From a checkpoint of a small transformer trained on Wikipedia: vocabulary 8192.
MLP neurons of a small language model. Each row is named by its layer, matrix (gate and up: input weights) and neuron, and shows model dimensions 16-143. Each number is 128 + 24 x the weight over its row's rms, rounded and kept within 0 to 255. Numbers have three digits each. A neuron's up and down rows have the sign that makes its largest values positive.
Before each neuron's rows, "fires on" lists the tokens most often at its 100 highest values on Wikipedia text that the model never trained on. A number after a token or word is its count.

fires on: "s" 75, "=" 12, "'" 4
L7.gate451:112176107169142117127123125165163105125166144167180091106104095137098112121116115100115125123117112130109144122098144147118117165104099109151098172113113137097147120150147155154150161163182100115167105113125122133119091145183129111154095166129170132108126144107122173097121106154109086125174118072120124147145092133118131107127143159115136144132155132141145166127078189134104132162127
L7.up451:085118130145123144104120103147120154166188142118152067092125109172158165136135159127127151110175145130139137147097129138095102182124082139140155092089142129122056145126125113145125114143133115154114148136106126189128135090126133128120121136110080101141121147081113108167127166118089130137133130127153133168142178139099109163120175167107098160136114111156139128128143139121075170119104

fires on: "=" 30, "," 15, ":" 11, "it" 11, "ak" 8, " |" 7
L6.gate329:113143147104113123118133150106114121125115105130155139130112117089141160092136094113158103119132120128124164143139121123116133130086125158133116078156149064120134127118150112150148169118121125149155110108109126126125172131120095113134155091101111102145127119112126111142137109122113085097120110129151131085124173127179170129097142138098144116164118101116162162127101195085123147185136
L6.up329:144131119108157135146140100103143143127133137147134118110112125115158161126143103126191095129121077137111114191137113151121114110120112123089075151101123110126106123173170128143144116111127142160134118136120115098133137102065115149140157107170135112125094138122090132144113079135128166126154132063128135118124153158113121138091174117105126126098166114111154138137129142147118075113118

fires on: " a" 41, " prem" 8, " A" 7, " the" 5, " an" 5, "ion" 4
L8.gate133:130152125153102116147086147131134193166120143166158204154129125115156119134142127171151094133136114164150134105147119149161149129142165132124144130121142117138155087112145087174139163128096109115143170167108115099132138125121096128125087126133147115125104143133132105139164138137137099086106092119124102145088150140123098133119125129093178125104148120124163156122170155154107138128167
L8.up133:123157133125153127139148110136108120109097097196140154099149148120119064150095103113146131128115096153167118111120112155140131132130203127126121137115125165116132158161153115164153127131100133064157134187161117074132120115161149124143124145117128150122110134140123090146144146115123175118130145135123117159126124106145129116160131128125147154131132150097109163091100122169161131127156

fires on: "." 36, "c" 22, "se" 6, "e" 5, " |" 5
L7.gate312:114119160141128144148151128074131130122122121146132122101123139145134125151135136123124117111126131160142162137101118072144135122159170134085091171119154086133068117110152109122134118133175131123108160186126174093119067099128154097100143128107157153144162143135136151111106126130147101097125159106137119145095141170115122134136096190069120139136088160121102116103108105125161159163115
L7.up312:095120119143124137144115164125118148127143125118121122123142141132107156158166155125129119108137149108146142089086101127154141097134120115107149158115111065126110135137091104132107150161148147115139137122096126111131082079103163065110092196104123135156129185102111114134121162119136090089108153174154118150127143148154101144123174158098145118143105112156099125100138089151142153106122

fires on: " |" 44, " (" 22, "\n" 19, "|" 12
L11.gate405:112127136102095123082106112125143125126131145132102133151089161122130149070109165068180156159113135142121129152137134162089111147116137114109073158120128155168155126144116097135151108138077122124186143107129127148091170147131076139167139130179135135124130162114158145091174147135127111149122129156140111138136136104097154101104151121171084107125100158119106137093077126132142107127154
L11.up405:142136137138109156107127113118116099102124139122169125099085103111091130077082175117147116127116134121129117102125151167125108131120122095128123140125097143118129151103101083118148142126149108100123119122133120135113104121166136192131194138130106144170119195081123140149165145140125167134144098141113128115114109139132118076138088123160128126160113117143137150120149085169165144115134

fires on: "i" 13, "ā" 10, "ä" 10, "at" 9, "ara" 8, "a" 8
L4.gate268:116133050094173102144145109161149081147142118148088174147145080133105121129120181146132181199116099082108109154171168110139131119159135134170089154096134125181090154102153169136131128129136113110133144144158161148137127131139127134119092106116110119107134145119081139115143101098140148111127162104146126130131119125113152115121129145108127131135151145154116095120104111122139148143118
L4.up268:136135115103135132123122110117092146107083088126113090138121070145157157107153094106141131120100133137127135163117113124157129126133097116116123118152100165139126113118170137145154147088127109126142093111116124118125120095168167132108140134103086082136157117153119102085129120124113119076104163157182119134129076081125183096120133116132088107091147152172133138130144111148116093086111

fires on: "n" 32, "t" 15, "bl" 9, "ec" 5, "pp" 4
L6.gate227:118162173101113178117090122102108146120131129139112115137083130133108115122148142150116140162081094172143098124138124141121129136120093124123132132125154159093101122136106095152121087133147102111123100185141127137127086126146102121121106140128106118140113112118097192129128144071116131106122089158109103151103081077192144162112179128128135080088147121143104151147149129119142126145135
L6.up227:121120118150123141104140114145157121080131120110171132158119116100079112133134102125115131129165122141101141144138102131127128192119137158145164129127099121111099129152178124138123174158094086101115125135110117138124118139089100084121162118120153120142167179106151150132101111111129134148103108123134137143118134105164164104154129116114151070124078153142134175157186129136140105119132

fires on: "h" 16, "ch" 15, " of" 13, " to" 5, " Sep" 4, "–" 4
L7.gate84:109106126142154128144095153085090157086072122118127151126119095137130147102139103167100077182105129123113169148117106148128148077174138114134145154161090176158157126157148128160143094133126141109149103157156129126124124130145131145131117115134112135148138118136158165122122151128113141167163117138141138141152098143137114117123151137121162130114101171149123122158119104108129170124108
L7.up84:099132105095168171113114150078100130142098111142128096112106156154081114113134132131123116107122141099106138138131139136079106129149106127148138158119137129141178148111122177159141113131108135097133134142138166121113147111126117158127086141137153168128133080090151150132135188171126132112093101170140167140152107099136113125136131145133084152159081127121125110114125106123140165135141

fires on: " to" 21, " by" 19, " from" 15, ":" 14, "g" 7, " in" 5
L6.gate216:084153136118122183114123170118126084139158082121140105144115120113129111159147137149143128098172164117113151119187142113157148115132149139130089133117165124135075122176137128097123119089159165113140119139113126146081083119125112114196094050143161142117181162122137138113125122105108099116125108135147109139117146131084128136139123133071143156099108135115155135132123142196155124133136
L6.up216:098115113131139119088124146103164093149157129126096101121157136133143126146168102158103108102124144105114092119115132160153142132093119170171138145172174149136101119113082121146081128140119062156111136168131126152113127139133159149129085115054138175154138155117162117127114114122107113134128121132121091132094114095109122111121083150114102128133102083123163133088127175120109163178148

fires on: "s" 74, " his" 17
L8.gate293:096125108120143105136113107143114130086164141148136113119149148109101127128113097081126149125079138117115109097119071138122095178103170146109135170151166134108110140135139107103115128160160110169147155129115150130107109105156160155183098140140120136121126178126105149154091114172150075106116125112152105117122156140160113138172100080154118148135131179141101151130169128120139117086096
L8.up293:115096134136158118145111090150140140132165119104128072138136157120127120150108114132109109132108097113098133126108130164135125159083145117097183131108103147103167144124145102152126155119144158115136162146126115121161120138117121130132112118093116133081131133113122102111097073179112145140174160109145140151135169119146119153129074147101093142161103126106135120135123179117146135152090

fires on: " well" 25, " she" 10, " of" 8, " he" 6, " to" 4
L8.gate277:142146144119124153083071111079120137150115097122128108135128119114108124105087136137141187154184116128145144067122116178130099140136158095112127144111173138155132153138140142128181113096148133133150098144157101112131099114110140135122124147119115099157150109091146160113148122101109127143135129116138159157115142148168116118118132137151111087143141122108157098123097166112109175088096
L8.up277:126186174121183155125128128132156133109108138121148144110094175108126132096149160148091140118144150087150129172159108164121152154170097108156117118121181105153158143108121164126163111146136150121125077138162142142137113146119078151138120157145151142125142140172127113107120128130132124150118140094095118141145111139127149135113153153133113161166121104105075134140140120140095208079128

fires on: " a" 36, " as" 21, "," 6, ":" 5, "\n\n" 4, " |" 4
L11.gate262:143141156149148058154109143114129128165121105163137178104172141145153138126163125120141108157133099191096162148119147136087089147104164185153121099136124149104109150128137144144182142117088074111100105059136111122114161152135152135140122133081112129131122144147100110142142139117118155135127085164142140095131124131102151129129147130124103154135134129137117127121101164110137087169126
L11.up262:144139140108125127114144114107130144126113101170095154126131124096134108145164127124162121136106138148107167092093127134156088070114124130097138142146134126120107129153141165105099132109170129157084113135151105106117112112101168140096104132112130152123139137159142128114157134093127098143086106105137118124145149168108106130094124172093110129077134150106147090116109154123167137166142

fires on: " |" 16, "|" 16, " for" 14, " United" 9, "gi" 6, " by" 6
L8.gate378:150184107126106150096153150148096141139186109121114141180094127135147154082139159157102126125135150151148145124148123102088128142152147133107138148091111141115137124158120122132109120140074119129066106136086108097110094154099156125134142144106125125141152094138155118158149123104141074094183151122148138127157135079133139151111110150140178100115118132168157146112100099140109085143163
L8.up378:091117147107135105151172108144128111141074118097132128118154132090159135106111168159150180125141163127136109117139126118124119158138086156092157162102121136137092140173141163125119134139138152090117143124136138132108123144132138145150164111172113105155147143170176125123161109088102115143122101111147170164164150113102163156114130183155140135106151104106172144130154128110057144120126

fires on: "\n " 32, ":" 13, "-" 8, "ur" 7, "in" 7
L8.gate61:096132109121106173150128147113134120124130185123134156094186128158147126109117133138107107125085145121171112120100136097091103133128131165116152116156127132131155114086150134119145137089091149118124143123148148138170103164179158119124097144178184129123131123101132101128135079130131098136115131124145141111125153151121182127113110141124141141102101130120100117129085141062156095068140
L8.up61:123103136129111102095164169102139152113129149138148132164113130119118151110114154134168136122087105129126116098143094106128129127147132116128133121154130150165117141136191154088094207147138074092108103123161139138149135135176130128121100158161161091161119135117117116139167111140134104142115118118131166100119152138137133115123158129160170129141117128113120095120161075099163169108109

fires on: "." 51, "B" 6
L5.gate376:091146129144123146119120129111108154109141144105117124142141146153097129100104164133120137110144121111156087118107103110156166077147122139133161108133131089134101133139082122162129092146087094139133143154170114107119096096140148164097177196121139126150096123113144162136084102118109115074146197130128128143117115147173172166175102145101108127102095124144127108146099153115110113144127
L5.up376:120151112136139164101138120134112190120129153099121109101117118151151142150129111098169132140121132125111102132088151106162128127152139093117145163177135140105132095164152079155166210102159116199141141106137121135133131154138107141142162137151153142101162138108157096110170127133132117136135158169112142148128106195168099142121154103154125152156132154180139138142120081118152113117131

fires on: " of" 26, "ly" 21, "," 8, "ally" 4
L8.gate31:116086131132103130168147156142136150107146160105100142110138124160156115075093149164115123159122139106127135122095128148092054119099113099149105123107141126159123112125111164143137114147131135115107113133121134092095117129159103154137140147196117139129145108088130130108122114099128124129098078118110143122126155139142182126104118111121140122116123165129128105138106177202133130121141
L8.up31:186119143105132145108148138162082153137153131122105101165131189127115138096149092133107152137138108102148102118120170125097154155111105166125117108153119077171111133127113152078120137094106128124146134121129116136124144148166116128093117123086114069152120172137131082149135098121152138138154134110136115136110118111163149146117153131104062103138103147141130148157130112168103099043161

fires on: " |" 54, ";" 22, "|" 16, "." 5
L3.gate338:120087123127145127109126111108139103084154070163089177148109126134107109157141153120106113143098188125111154145171130166139136159148099116130164120174134141115122147110158062121117132115111155165142118126170125128132146108152169084106148148109127140113171119132112111112101107097130116143113143122096097143121139102120102160158109154091125173132107096121161125140115148110140113122140
L3.up338:163133144139139163118111117106152137121142109137122132126101154115120119100146124110091078168118165127125134184108152151115097138160134167127112143139145137152114159118177142135143160133095141100147134109148124118086111130142105078075130109140103117113160109118129108135108111144111101138123119109110137130110156125137119167152111108105167099088108140076167123114174135102134133113093

fires on: "=" 27, ":" 15, " as" 14, " also" 7, " or" 7, "," 5
L7.gate208:115168105157127139128163152091123171133139099109098103117114108125119134198147133109135112112092137187102151122164120139168120103078093141133141102104157170124156108153131165120152128122163121183126170118114156107109132103129094135123126101149110120156138134128156139106113148149116127107141172082167111159132128139117131094103099144121151110115145113128150141127151123117142140104151
L7.up208:123135110183110146176166149122107160115140124110108139105104124137136133147153109157107107123166138125176088142119150163112134126113135162152143133143124150124154132114127150144130125160171119130129146069142113115135136109154138092110146136127105111130120090121164182142160137145130149104117138118145159156117144155095105151131079097075101132156151138113115136116171113173141137086091

fires on: " bo" 29, " Sho" 17, "Wh" 10, " pe" 7
L3.gate420:115110113169114103144120151166099111132132173169153130078135160153103115088108185125135073115112111116121156124123135121073111076142164071181083165153146137158114137106136150167124092100117154165132131142136118144118110141123112176106149167157151159114108135107118135120109157120112105132120140105111145096119114138114104123097131112099149141146143121116117155133105112109173111130117
L3.up420:155118177095142147151154124140141099105108122157126135125102147142078118142094100141103120102154142122111131157157117184142079095146108114134154166070106131117111163151149131112144141152123134142137130121133130154112100141149084068093163156137098129111090107105135140120117146148098136111169132116128134129107133154119181096068112134129135116169126096127152125101130111141122102113132

fires on: "-" 29, " of" 18, " |" 17, " a" 6, ":" 4
L7.gate176:119082119100141220118103144095107142194135108159130157093155102101120133127104139106155136165155108132135139113135122156109063148143136154153124130129136094106137155084202130127152114142118096120123125144122118122085157126148116124148130066129138129127098140085177129088103134156131164106107137136169134112134125117128106114135151139127137149092109136116109112140141187127159120121123
L7.up176:112111126080137108149103144121130155132160124146146125159156105121137116100092163119108164133110091162095151137126108158110122125119141150093118121098128154122154152128179125131149108126103109150117163141134144120127099120148129125148171152121143105167124154135108094134117129163121140139115106179137176116099131120119110102093138120101174134156167109096112144123169102118079122146098

fires on: "W" 18, " Wi" 13, " W" 10, "B" 7, " Cra" 6, "f" 6
L9.gate31:122101125085148123181118132130110127117135165090131114195166106134124098149127104152150141132147157114113097117091104125145093049130156119153143127145165101106114161134092131142131162169142151105127113092120095122136150120139134115176128109135128130105119090117147148114139145138140096142140160133145096144156172119108100134148078116189114116123133126133093164138091153125087137112104
L9.up31:114101152107125128170132108133129119105131173109133143161160134153122115152139097132140139128149190118126124099084157114139099111138133137142150118155159075116108155123091112145124126184149113085112140135134136131162132134135114117159138113120140168110108107108140137142116166147190105195141155155116103134130162142131077146159102090158111128132083119147147123151079145132112120130148

fires on: "," 72, " (" 22
L11.gate279:160103104150114141136147102105160147113083153109111139121134140147106181084083116129113133169139107150125124139098114076127115114146134158103133103108137084108165119134072150149104091107109123134163165163144146143137163148104146157155171125147145118114148106108068123114171134145143127137146101159132134127125118155147129120079149143169124155107150086095155145166149152140157108106117
L11.up279:101082135158156123155166168145140123111163133131111144119100151093137112112103106110145149109127095126135120159131152166138166168148057161142135149094120110132096098102135112158126138163118130093144153115119156127128136136127133118151143139166125151116129113118125170099097115149185186158151137148122168146110156114146150107127117138156130093167117145125098141114153128126116144104137

fires on: "=" 25, " " 15, ":" 6, "12" 5, " -" 5
L8.gate1:101156113089165151128130139126112138094136107127158118114141125148127185135127137130150079120106134117142156104138108135163131157152134105130127120095060116163148135128130140092149117126135134121187077131119115143155186114106112145104138114102119125111101168117138105129092128085151151151149173138109125086116107149097122132115108155098128099161121109064139143136156143157135153162064
L8.up1:130149128150122097145120100093124160114105123149161100096109109135127160124125137139130112126120107135102121152091134114098133137178132134116118155148098156118127145113216117124110122116155132152135123131124114119165106119103140159113099133113121142108092169127169125149108139124139101143120154086105128089150117117150111118085118147118113112140195159125147130165124145134137109147162

fires on: " and" 19, " (" 11, "=" 11, " or" 11, ":" 9
L7.gate206:151128099082172128094139106110106114100083146126134144154158159151159170119175146125098105109100137120127133129141146113142130151162121087182099083107087147111120141134064132138133134124143134145142139155146159152078132115138131108125142115132123177124117152146120097117150126127131099156158110136141080139147187146103165143083094115136146161136154136107193101123133120160123135179126
L7.up206:128083124139126114171131150090152160112120098120120095147108120147126109091107145156133164137156109105126171102130109079075099121157107109119133155156088133157160136138144104144130100110133099151113136136138162131129140116092114169124151109144101183145121145128129115127113115122136138136118136083057128143123138160149156098133122132147171122124122123114117115141153106141064103167118

fires on: " |" 71, "|" 16, "," 7
L7.gate108:119143097116128099091124138142101093132144123152092127092155166086181144138120172127102149114145110119128138091093152103130137112117104155161143134079116120140108178123147164158171110109095118177148077116172128118142122075159172100114139126115155157121122152157143107154174110126145124106119073127142111132119111121144148157146138132115146109126141124143149159117170130113120173158125
L7.up108:127125159109130126117162118133136150141130082179103090188071163110145086129120180148155136123153149103158111114081081130100080131122142147123125154124082166092115138156139130130104082104125093112124143127152115140135139138106120106104109119157131166129102109183100130119131149107139192120139110078139140122126147149109074148139102107115113108102133151071117129121155126091131111136104

fires on: "." 36, "n" 23, ":" 22, " |" 4
L3.gate509:108151154123128172106095162088118113108145123147113135086159131134126157100121115125143104095141165140165141128143090111158137167117143137135104110126137139167111141151091158144082145116143158138135096168102150110119103168108126114174150110098111111173166119157165194102167107116113081177117135128168109172143078126099177181116140139105146112115157141130125100103123128100098165132130
L3.up509:104109140142118135100152187134155102120145132150108155132115117169116154123141129143148118110092131111114108145156108115120156157128125177123132131110113116150101146153113131138070147160086168132132103152106172093110098157091126093121132107119120160148147176158117154111167114148096127137101156113146137127175110168109137119129095144115107164129141147110098119115140101171115128167193

fires on: "|" 35, " as" 28, " |" 11, "ort" 6, " by" 4
L4.gate213:138132112114095141111139132124138209147105167129151125119135128138154132152142127134144111161080131107121042117123144130142141140090109096107140120123130135160144092117142176150132125113116141155105122136133100115117110147111152198171146163103130090121162126131144146131117119107117118120156068118134154150139136151128116136105128181110134177143103098149135099139112142081112117177170
L4.up213:090139152116117153139132131129152112144072122116122145106128072129115125114114170158132145152102148116145161158089124161142207158151142125166167145112105162119100104126131162094128169155134117155108153150155126145105128114164134117188138124163176123135154118176141106143134132131127141115144100125132142158155109105096131152139115155102126119124102092135182060137133126096143108158069

fires on: "," 37, "t" 5, "ve" 4, "if" 4, "ly" 4
L9.gate290:123082154147149149161161099132178148139142083103129153127144123151114134133098154136158130084088102114127146134117163131112104103133120125129133108096136157139124136108168126126092090126133177084109126119075153139094085152098126128105113140142103123101150114137136162097148155114166109124145116106151118124125153098141162158112123119181134113129107133133116161126158105088142117130143
L9.up290:115162175117162128145143144161128125110126119079120110128112099143124154122123097131127138141098141132112134137109132143118110140150083160163138120092104132179126109107159140115146119135083123108112136134118122125118134130151105150140144088090152094124130080136100083133167098145137128108137150090114130140141118180138127122143122103119124131169101123140109133135102102139159129123127

fires on: "," 73, " 4" 7, " of" 4, " 1" 4
L6.gate498:141144105128143174124145153137124130108125152159120133138134099152128130148132162100172100126126156130096145147110115128112146122100086090144102190096119094118090098114113107092114099115119123098126107099114156150093132138135130124123093063114147130119160114144137143152150113162087114111126160089151167135120113113148122140181150118164138157113124130152147147149107160120117153158115
L6.up498:170149161159145196102157123114115114160118121170134085164151120106102151125150145104148108139156087131123151093123079155153111116134130110103156156157099148116124125162087127137118167158185127170132112110109120090120135143147153093124136104130126141144122089156148151084157144149138076121088113167122170152177150142128166105092151126144167156122116157191134132152092144121103144151153

fires on: "." 67, " of" 5, "s" 5
L6.gate67:122141107148156116119146115120147178152106183129137141120142175160116118086097157099146097117139089149183089087149131097122142128125102128153146152123099120116097119146181133126098118130140118109150117150104173117145136144123144143143145149114135086118106137128108166108117105099140143122130146169106124119130120107137106130130132123159095097106127126111149098123118140118133156144127
L6.up67:110133090129157111091136118135146162119120099117124119148139153138168112117149147106144088145133115105111126112148116077183098146159143132116136139104067139126112078119170130164102129076126113124128132126143146152125167122114118072151100126126121124139141139145160142140124133108172142122103111120093120132105106125145127117153122103200152118146113124147127119140140112086161150138103

fires on: "." 50, " and" 13, "," 8, "\"" 6, ":" 5
L7.gate179:129139159133159171151113166122151176091141123099072116138141131114087139111133137170105124113099132098141158098132115150147105156134121174149124107114113170145129116128144131094107111159110132125156131187167148132138130111133114172137087162122080119165138116128132152172120074158155098156094085148114113164089157153117138180148136171113151140111133185123161124125151137094154137114155
L7.up179:110116080130107123112159132116117126117134087152099120141137117105076118132136128138118154130102138135136122154135163129201131179112137130143085121115145147175104145188132118087103166118157144076150148128073156109145147100123151079135130122112104122109133109136087098090132123111126111148123132140143110063148118105096152139086140140107121104152096133120146138138085116162106099126151

fires on: "." 58, "=" 12, "," 8, ":" 7, "-" 7
L13.gate488:102116081179154145099164172118123124133128125139137127202123146146122093107121158124136152111084144105117111140138151125121111127096133157163118136112128138136131153142156114150113121149122148128156141108166150116145125136142146168137134111154188140152175147127143122152174109133094174088104152102054146169109140126125195130165108167107156155113118122083126114158106142157132108125100
L13.up488:135094074117113165169112116147134130138161114168118134153069087163110155147107131141149112147144113110195143153093111130094153128123107118142101136120135109163087105107136087114140148126162164149112126115133152111135108130117130144126153085155164107100148148096085103123135074157129148093102137133109144129115165130173190119132120163164134132129096168143128156099156126164124136167116

fires on: "p" 31, "y" 11, "c" 10, "g" 9, "f" 5, "d" 4
L6.gate321:152150108121122112145157115120090144145146142123141119124125148117094115105112087125123107148090102135136134109082122159066118164150087131091123150163138135150130114142115161147144097109088151123178120144132116089168116098137135098116159103128165081150135139094160128115148108120146158119123135119159072129110147119122104106084149163109139136087119106096103120133083098144110143116163
L6.up321:096159120098068117078111112134109160128138143140118093155160138167144144131097163148111163149099114156157120072156072128139112161137121117086083139135130132171112153138088165122110112133160115120069127110091119138108110153107130116075129144134153115139168160119113121160152110111159131117127118131136112111117082125126124116121154154184142121132145132112134116109147106150102174140109

fires on: "." 27, " “" 13, ":" 13, " \"" 9, "il" 5
L9.gate218:115153114124172122081134130121141151184141115098128156108130129117126140133116103154126115073150118140090116138132102085116148118100192158156168134140159099126124148168176103158119129139149158100144143136093114114158131152132152161129075110129111078126112119122130108087153106116115133108107129097116096148149116120141148142088141152095112118121110081077138094138139103087152110146170
L9.up218:117100111085137111145110171121097155152115128160106125159147160115109147160122137090132106160128124092130132119149098133128117123127159121124125072130135166101148066133175131170133133128141136145110155116130127185128146113131140135140103137133106125127118144119134155140118146131163145130083133126131171115125122144132100115148148133140145118090153083144171183119160064105114117164130

fires on: "\n\n" 18, "," 17, " (" 14, " most" 8, ":" 7, "(" 5
L7.gate88:159132116154124143153113125176129126140119149128112132152150159157147152110128105089075129156169162162126177137130121104129135118189154133148163092102173111127165123125113136152121106139119149141157142100169117099105208103159115112102104130111156087110153122106140153109145148137144182113135124127108102121104104158156151115112117129163138129111145140139125159152137103138126149128139
L7.up88:121130110186120152150132132139144147155152167124098120113145128148141155113144077102097115150156144131121171156138144079093133165152123119131132140109149109122102118166135130116130116169096072125152160126129076067083139087141090103143089137090127166131154147119144164142109156167120144136120140121126118148103157125114152142094110134121130138164104118095163096151117108172144171122154

fires on: "bl" 14, "st" 12, "n" 11, "do" 8, "t" 5, "ir" 5
L5.gate413:088152140134118157117106100143146122110159121107134162120129122097134095130111104104105111158141146147108124091151127126115108100171126147160105130109119137137103101131096074171141100107108105129121137181121138105118079148177135105116125121135088065138081134090127182117127116099121134114124104129129125126162068132147116140102108136121100092103130128097119168089148170084142146117124
L5.up413:134139125144146136091100175107128107138123154119115126135131176134154107139073120156092111159084137137082131113078128095124105136114116133106149099141128184123131144104131165128114109080147094099101149106120122159122116132147138121131118125087142152144133087147157150162089162108123140175145114112109115146175123115120100131155163144108119084137106113114113107124162145107099100091145

fires on: "h" 21, "|" 18, "\n" 14, "ys" 10, "án" 6
L4.gate26:149117103115101121154114149141141106104134101144115116134118131117064145069126158153115124136093119101177087100136129188133086138148135115132122143137097099160116072120144140166103071129131130117120112172158134153135114169128119096123128103103116128112110154127124118125139166127124099147115132094131151167130101115147130123155122085133103078128119150132130080161090164088139141161102
L4.up26:128124133148128112160171134110131121135111132107130136118126114123093129100130164148131145148063117111159131118103142115082094066134067116150126143146153124097121109118139136156162194105112151117094166090097091140127105140100129135136127135116149106098121162131185170149142115138121153128122165155098123105149193083120142158115140077110121108147140141152090094136119120138136072113108

fires on: "i" 14, "us" 12, "a" 10, "ni" 7, "ili" 6, "sis" 5
L7.gate485:118155146122143151140085113120136153127123108105138160116146109152168134142094130137120173111092117157131173134176122128092144110170100101121092121114096148158149162123122127169137098154174099070128100150112137163104123096154118099138100106140155132121087117124121139154137108132144157159128116136093120118107095133149115072047135156114097163086133161146103130116139120120139091146140
L7.up485:135102085110088107124200109115113094122115124181140099121122117123118113122182087121109115097120164116143136159130182098121111133116154156157175121139125077131126085118107141121146172097173119149138133082136158110135110158160144127137168100116072117150175150115126104124147136115097127086118156115143150163115118105110139142135114124110149158098122148099144098120173129133098110126135

fires on: "s" 30, "a" 12, " are" 8, "m" 8, " is" 7, "ma" 4
L3.gate383:107175142133174123119118145101158139124109129139173156148136136139164149121104107149136159120123152107136134142128098134111118153131153143109125116153124087170130172136128138100112163097130093128135141128136081148131119132194141140188140145142155125153163118101118118123114135105157121113216123104120165137149171102156151112136153096129132154126092126168128123159169155152157141123123
L3.up383:116106167143132112119105114087127116101111130133131101143156129115191140128112119098109119157120134116147153116117096140098142090129113098091123093120132140135121111123107123139130152077144127106110153104090148104104151140155132122128147146102140155190130139097122094159145146131091159136116125075116107107089163153147104139141159142109156106116114171110180122115133157162134099135162

fires on: " and" 42, " to" 23, "–" 9, "-" 7, " or" 5, "," 5
L7.gate257:110143138101115116144107128101114148120119118146119092098134129119154102108132134146155100145128161130119152145126131097154160095191085153129119152069166162189142149165107120149172114133102156186132101148167139148082125163164145134091162106113134119097142146136125152144139102145129126159102096113145110116147133159172119105102135177117123158131129135175159158143139118133107136125110
L7.up257:134145130091142149157140157108141141136138183075139151106071113117091170101101110161091134117126099104092164154132101177123138147159117136143115098097101102127154139075127167098120140132132131160145133144159100149119133145135166112123125132141128161114167121140153160136093161130098122127147115173097126139117120100143145082124140094135126138146103148120134118090155165170135173106152

fires on: "," 69, " |" 8, ":" 4
L6.gate3:119136128110143148119153146125133109145107074149128127163113118132102157153152116114138073120131168110110145170161129119144119150140142139139110155132156131103117128158191108115144115161141107139135164134139112102115157110137104092142085102127136168154146148137174105127091123206123121113099132137158117150135127124138126129125116152112198186164141139106136138176153155082141150163090
L6.up3:102106143164172148110098109115143135120135101123116122118146165163136110153157130139075095111130145114147160134091128160174092116118081156118169150145099121128177132148130124122133107108153104120130137118085123128082113149106110128113123135097098145122133121116151171100120149122143118136056116138077115153135157128133100070119109115112132134107140082115148156132153138175090124120113

fires on: "." 28, ":" 15, "\n\n" 11, " Pos" 6
L5.gate32:123147113130138149093171137097141100113140177124111142150111142153086118114112177113090140125154102155158127110185084122131137132137088121143145152160137119165128133144155139155159126118113143161166095175175120112114158143078163119136140138114112118168137087162132150158130134104136112142120130098102123128129147128138112159142183144129105140126107134104184092127163126146126148100142
L5.up32:096175124162143126120172147137120131150123106134119140119131163163101090133117157088107123097125148159153111115120115123090117175141053137170105138183078125172096122156157157145123120113128133135145124124157127148128142137115136116122125164163104126148120100172138107164148134156113099141159183127120153127139140126139136120128159134105110127122123148106178122142130082144089116117169

fires on: " |" 25, "-" 17, "s" 13, "gen" 12, "|" 6
L7.gate281:129143144109116139159104088135107164131103170138144140108093099124177141101173150122154151105098185161115146141102113159110158086108114150091112145099124141124184155121146087121137099136124110133144160097110116158113102170143074174155148117135121134119121136119126119117146148173145093148119124139104105192129143129105118142126128180144098079165106096102112104145131103088175125110107
L7.up281:085120150149151117102147137126140147119143099162161104140094175118122110103155169135125140110139123109100130130106175126125143132102087135131128095134149139155098135156127137098106148119094113134179121122131126105105118159128124127116169110120104173131109145119111075132142111126131125103173178145101088089145127135121126130129104107149170130097128159098137139136107134075156128124132

fires on: " |" 30, "," 25, " by" 7, " was" 6, " became" 5, " USA" 4
L13.gate306:097100139147094115102151165124149182133147128136141109129134126138120149113105090154164087127094167149122150122101130129118175162114137172114096065133124118135165099170130137118170098138117119118093094122179143153111100155154155100187136123081133116138133156123073126125157149180143124150122129085119125155147131132128143157169077129148099118158141121124135116139137147099132131166159
L13.up306:145142125144150156138166125117173123122152119117064152133095132159120129155115095120130141135166120130121190125108132158151123140098099088132142115105119102140109131075109166119141076144106172111129096126155114132110119109100138142141116076120122143137114128125116149145124164111094131117104125126085136111072059124148124118115111139149112113110117145107131115144133186122156105136138

fires on: "-" 30, "ti" 11, "c" 8, "p" 8, "ci" 5
L9.gate70:121120134167103145139119133148111154093125132105130160130116142138128146070161112185158122150106151135145132138089160108109135123138142098160143118124146138205112129130171115067180091141136114117098078167104103139138136129156093089144137119156144110119154130082117121140132144138158125117164126104115136127158170101101116133116175103162137094128104126133104135108100118149156078136137
L9.up70:140144131086123141110137087127100127129141143140112107117128140152134126139131137172105151125115126141095138124149126126120144088161150133130149169141103124129135152146098139144153104150155107102143145114163166116097127129091145135112103162175129102176159164151128069149138125117155109061116123130097148133160092122116079117159182132146102100054116144165105134148120071102122122162153